From a checkpoint of a small transformer trained on Wikipedia: width 384, learned positions.
MLP neurons of a small language model. Each row is named by its layer, matrix (up: input weights) and neuron, and shows model dimensions 256-319. Each number is 50 + 15 x the weight over its row's rms, rounded and kept within 0 to 99.
After each neuron's rows, "fires in" lists the words (lower case) most often at its 100 highest values on Wikipedia text that the model never trained on.

L4.up82:37 45 67 51 57 24 79 52 49 77 64 50 39 42 51 34 56 49 51 76 32 54 43 31 44 62 52 63 60 61 51 86 46 43 56 65 68 16 61 36 48 62 55 31 53 76 55 30 70 52 58 31 56 42 48 74 35 71 32 38 67 35 23 27
fires in: "of", "los"

L11.up926:38 68 33 63 32 31 47 84 50 61 33 84 51 43 33 42 75 49 47 52 64 29 41 89 42 79 30 63 31 27 43 37 78 72 66 70 63 57 50 44 67 59 44 55 50 62 28 69 49 59 41 54 79 82 48 45 27 58 50 69 80 68 36 43
fires in: "which", "as", "the", "of", "and", "that"

L4.up443:30 67 69 29 41 40 66 21 55 66 47 51 60 72 24 56 46 31 61 17 41 40 47 21 40 47 73 55 53 78 69 39 43 52 50 41 78 47 73 52 29 56 61 26 08 43 49 65 81 65 42 31 19 31 36 38 13 32 48 35 48 32 68 57
fires in: "the", "a", "much", "up", "one", "several"

L4.up382:36 24 43 66 44 42 64 49 56 38 51 66 53 42 38 63 42 46 44 42 16 60 41 65 86 53 21 24 44 47 40 72 69 96 52 44 72 74 58 63 55 53 57 50 43 42 30 52 44 44 53 30 42 49 51 49 62 59 39 12 65 49 54 54
fires in: "on", "in", "after", "by", "between"

L4.up1576:41 72 56 52 35 48 49 57 55 55 50 42 49 44 33 70 62 40 36 32 53 50 60 46 48 54 59 70 59 29 57 41 53 71 59 53 55 44 55 40 64 57 40 62 56 22 50 45 57 80 47 47 37 46 43 61 51 41 73 40 68 31 44 36
fires in: "the", "t", "a", "who", "left", "that"

L4.up1629:73 88 77 50 33 53 53 70 35 36 43 59 38 32 66 49 46 21 51 41 73 57 36 19 39 75 25 63 38 45 30 49 45 48 45 29 44 51 67 41 44 33 58 24 46 48 62 62 39 42 54 61 31 45 41 65 53 67 71 59 78 38 75 53
fires in: "of"

L11.up559:38 69 54 27 48 51 27 46 53 59 56 62 38 48 67 85 23 34 47 53 34 58 49 37 69 65 32 61 65 60 62 57 68 57 37 73 79 53 43 37 27 68 51 70 67 46 50 65 49 83 51 52 35 49 77 50 32 67 58 65 67 36 40 50
fires in: "had", "was", "is", "has", "for", "are"

L6.up14:65 43 62 37 59 36 44 38 34 65 48 67 53 44 54 60 74 49 64 70 58 45 57 81 63 39 71 48 66 54 65 40 31 10 31 53 65 84 21 35 51 55 72 70 54 26 59 61 51 66 51 46 44 64 29 44 51 53 60 47 54 43 64 54
fires in: "as", "that", "on", "he"

L4.up907:43 66 56 62 61 48 28 50 52 10 62 66 40 57 48 39 60 42 86 52 29 49 53 36 82 63 82 60 57 21 63 45 71 64 79 76 74 57 41 38 58 45 52 53 54 28 63 56 69 67 28 62 23 36 59 41 73 52 54 32 54 60 27 39
fires in: "was", "were", "been", "is", "of", "being"

L4.up1:61 46 46 44 37 33 50 65 45 43 38 31 51 89 30 45 44 30 46 14 39 55 67 41 66 55 74 37 58 44 44 42 78 68 52 62 50 73 64 25 65 24 34 45 54 55 66 46 52 44 37 32 63 61 00 61 70 31 56 76 38 44 38 46
fires in: "from", "for", "been", "years", "of", "were"

L6.up640:59 43 45 74 75 39 64 11 50 74 27 52 27 36 66 48 59 70 64 48 76 52 71 55 47 63 70 63 77 45 36 47 47 46 67 54 50 62 34 49 39 64 66 70 53 28 60 49 59 60 47 41 28 71 80 48 55 56 50 40 75 57 49 62
fires in: "in", "on", "to", "at", "seen", "as"

L4.up554:68 60 27 41 47 64 75 63 32 66 39 91 56 48 45 53 39 50 63 51 64 25 49 36 70 56 54 64 40 46 47 63 42 46 34 37 38 59 74 35 42 46 65 48 56 26 73 68 39 55 30 42 41 37 62 68 65 49 40 17 39 39 78 73
fires in: "that", "apps", "to", "from", "the", "but"

L11.up1614:60 68 48 44 35 45 52 60 43 43 22 42 48 51 49 55 37 47 48 22 63 81 71 55 31 61 50 65 49 53 78 52 41 64 36 47 84 58 48 54 18 71 64 66 41 54 55 60 29 61 63 51 30 67 70 19 51 66 43 35 59 46 39 54
fires in: "has", "have", "is", "had", "with", "are"

L4.up1296:45 86 39 71 39 47 25 57 30 42 19 46 27 36 49 31 73 13 58 24 73 67 74 52 67 54 22 59 49 57 46 61 47 34 40 57 33 50 31 62 59 30 35 39 42 41 34 59 38 49 86 75 72 40 37 65 46 45 34 68 65 33 45 48
fires in: "of"

L4.up1856:36 64 67 63 65 27 57 63 53 39 43 51 50 34 48 34 70 30 38 47 53 29 58 38 44 57 43 92 83 50 69 33 52 36 65 49 30 51 57 48 71 51 25 38 57 42 47 69 49 48 30 70 56 60 56 51 38 27 44 52 65 43 50 51
fires in: "of", "record", "population"

L6.up1084:53 60 48 28 78 48 39 40 73 66 78 51 24 78 47 46 66 39 40 50 48 43 48 44 50 46 75 37 45 19 15 33 25 41 69 59 42 47 43 49 48 24 59 60 57 66 12 80 67 49 70 79 56 41 30 35 56 54 53 64 66 45 72 46
fires in: "and", "two", "not", "both", "as"

L4.up1071:51 66 30 59 55 46 72 60 49 31 39 49 47 47 40 33 53 82 59 83 60 21 40 66 59 76 57 92 64 42 40 79 64 60 59 56 58 48 40 29 49 57 66 32 55 45 41 64 47 65 58 26 65 26 62 61 34 59 33 19 60 68 42 55
fires in: "of"

L4.up1861:43 63 46 59 50 51 28 35 58 64 38 53 58 28 66 41 77 68 34 32 49 48 49 25 65 58 88 41 58 43 54 48 74 46 62 64 53 62 46 58 56 36 48 59 44 47 54 54 50 43 47 72 47 35 53 44 51 45 52 47 96 24 43 39
fires in: "of", "for"

L4.up800:47 81 66 55 48 19 72 56 50 59 70 61 49 58 53 55 76 80 55 57 46 63 34 29 27 58 45 53 65 36 49 45 74 47 27 47 50 52 59 48 75 58 18 31 33 76 36 47 48 53 70 47 45 41 56 55 56 51 41 38 59 34 37 43
fires in: "of", "new", "local", "other", "original", "team"

L11.up472:50 67 54 48 71 80 19 24 41 43 34 71 64 51 52 54 44 62 27 66 52 50 17 46 54 53 63 44 60 70 42 63 30 56 48 32 67 31 39 28 62 63 20 40 62 60 50 49 59 46 73 34 54 72 50 49 42 54 41 33 70 54 48 43
fires in: "to", "would", "have", "which", "has", "had"

L4.up551:66 65 30 57 49 53 45 59 55 42 42 74 37 53 42 59 51 50 74 65 24 45 40 27 79 58 24 59 41 20 38 69 58 66 47 50 48 52 36 31 55 37 58 74 50 32 27 71 36 77 58 40 29 40 42 20 56 44 56 66 55 51 75 60
fires in: "to", "of", "from", "on", "between", "with"

L4.up1134:49 51 51 75 67 75 61 73 50 56 39 28 61 35 63 69 57 50 95 43 50 49 35 33 47 63 53 51 65 61 34 41 55 41 35 54 48 44 53 38 45 45 54 59 69 58 40 56 71 57 42 46 44 64 46 51 50 57 85 47 60 18 52 64
fires in: "are", "is", "n", "were", "was", "tessie"

L4.up810:41 81 30 68 51 60 74 48 44 37 59 43 30 54 38 80 68 30 52 43 55 38 04 56 52 62 40 38 33 27 45 45 52 55 72 53 78 44 43 36 70 41 46 48 52 19 44 59 97 73 51 53 23 42 23 53 37 74 47 49 55 48 56 67
fires in: "that", "a", "the", "one", "it"

L6.up1179:48 53 47 33 71 64 45 38 56 58 57 31 46 61 54 29 70 34 67 39 50 59 78 52 66 51 54 65 78 60 40 31 79 49 69 69 43 54 54 57 51 63 44 60 36 38 56 75 55 52 42 44 34 47 52 65 63 15 61 41 83 52 17 29
fires in: "of", "or"

L4.up497:47 45 42 81 45 55 45 44 42 67 45 28 61 18 63 53 40 69 70 41 54 57 56 69 53 53 50 38 74 78 62 56 49 76 59 56 47 16 70 37 56 48 59 41 26 43 57 68 44 62 28 25 85 55 51 39 45 22 42 34 46 61 44 39
fires in: "states", "s"

L6.up660:57 55 52 50 29 45 51 46 47 38 58 50 75 39 43 59 60 54 63 63 81 38 59 07 55 24 89 35 75 66 40 78 64 61 36 46 38 46 58 48 46 45 55 52 35 35 38 56 58 66 24 34 68 52 35 49 55 59 58 46 32 69 49 34
fires in: "a", "s", "the", "another", "its"

L6.up1056:51 77 44 53 43 36 29 26 51 53 23 50 95 35 30 67 39 34 75 57 65 60 58 31 37 43 44 60 67 58 59 49 36 63 50 63 69 35 20 64 37 62 73 69 23 20 44 65 70 61 53 67 38 70 50 75 70 49 36 77 73 37 43 59
fires in: "has", "have", "had"

L4.up978:52 41 47 57 41 49 53 43 62 19 25 54 49 57 53 49 45 38 64 75 29 40 47 64 89 59 48 80 47 42 51 64 70 77 66 42 47 41 76 36 60 49 77 45 32 59 62 39 56 73 66 65 49 60 57 77 34 56 53 58 42 49 67 49
fires in: "to", "and", "from", "or", "by"

L4.up278:64 59 20 64 45 57 49 41 45 64 36 41 55 37 43 47 29 45 70 47 64 48 68 42 54 49 43 29 45 67 36 60 53 78 41 75 62 54 32 24 63 53 56 43 36 48 71 43 63 70 35 26 65 30 37 41 37 47 52 58 21 49 61 39
fires in: "s"

L4.up708:44 62 45 26 26 28 52 44 41 42 36 52 58 42 33 40 79 37 68 48 67 31 53 25 43 59 50 45 64 55 40 61 41 68 48 67 34 30 60 52 33 41 43 34 62 46 70 57 37 45 49 56 59 32 27 44 56 42 49 33 68 20 46 35
fires in: "of", "to", "for", "defeating"

L6.up686:35 68 47 33 56 49 61 35 46 69 71 75 36 44 48 67 63 43 33 48 41 47 49 34 40 48 72 52 76 24 14 52 31 67 32 47 46 40 62 42 54 41 24 53 32 41 49 45 39 68 32 37 65 64 73 24 49 55 68 66 52 29 31 64
fires in: "two", "three", "well", "both", "four", "five"

L6.up255:43 79 63 34 34 64 58 32 17 66 60 75 18 34 36 45 61 73 72 39 54 35 35 57 33 40 39 34 44 54 65 47 43 49 46 67 53 52 63 40 46 51 65 69 55 37 35 58 75 84 45 79 44 38 48 41 36 36 44 34 58 28 62 72
fires in: "that", "he", "bei"

L4.up467:28 67 57 44 71 59 55 48 30 46 77 64 54 66 59 65 68 43 47 58 62 31 41 35 51 50 37 30 58 14 40 50 85 34 45 48 73 76 58 44 53 36 62 66 55 60 57 71 52 69 42 46 10 41 54 42 41 59 59 46 65 43 75 37
fires in: "it", "which", "what", "that", "a", "something"

L6.up1456:68 39 30 54 59 37 77 55 69 64 42 18 44 69 55 47 55 50 58 60 36 79 50 50 35 19 53 42 69 47 58 49 47 48 59 50 65 62 41 50 53 35 22 47 25 48 49 31 58 69 54 15 38 42 40 75 52 47 49 51 68 21 43 46
fires in: "t", "to", "of", "been", "be", "bitches"

L11.up210:82 42 27 58 77 56 39 36 73 53 61 64 52 57 60 47 33 57 39 44 18 74 45 30 52 35 55 41 57 64 44 48 39 42 74 38 48 36 58 49 58 37 73 51 54 26 81 46 43 41 67 45 43 79 54 63 36 50 65 60 58 58 68 65
fires in: "to", "would", "could", "may", "will", "can"

L4.up506:41 63 76 50 60 29 66 52 21 56 56 48 15 84 68 36 49 62 65 54 48 46 57 57 39 67 20 76 55 67 58 71 63 56 47 49 61 40 42 35 44 51 35 41 11 47 44 36 47 54 54 30 49 39 66 57 73 65 49 44 60 50 54 39
fires in: "of"

L4.up1257:64 53 39 51 73 73 43 42 42 57 51 61 26 29 63 31 45 33 69 57 61 40 45 55 55 65 70 32 46 45 39 48 74 38 24 54 58 36 50 45 49 42 62 42 41 43 51 47 65 25 60 34 35 32 45 90 48 29 46 37 72 43 32 38
fires in: "of", "in", "from", "on", "aon"

L11.up1022:28 49 37 33 54 62 47 11 31 29 54 38 47 45 49 83 38 60 48 64 56 41 73 45 41 46 42 63 64 63 39 38 55 60 57 67 38 43 54 44 57 66 62 51 74 41 31 61 43 67 44 36 45 36 53 56 59 38 66 15 55 54 43 23
fires in: "the", "his", "its", "s"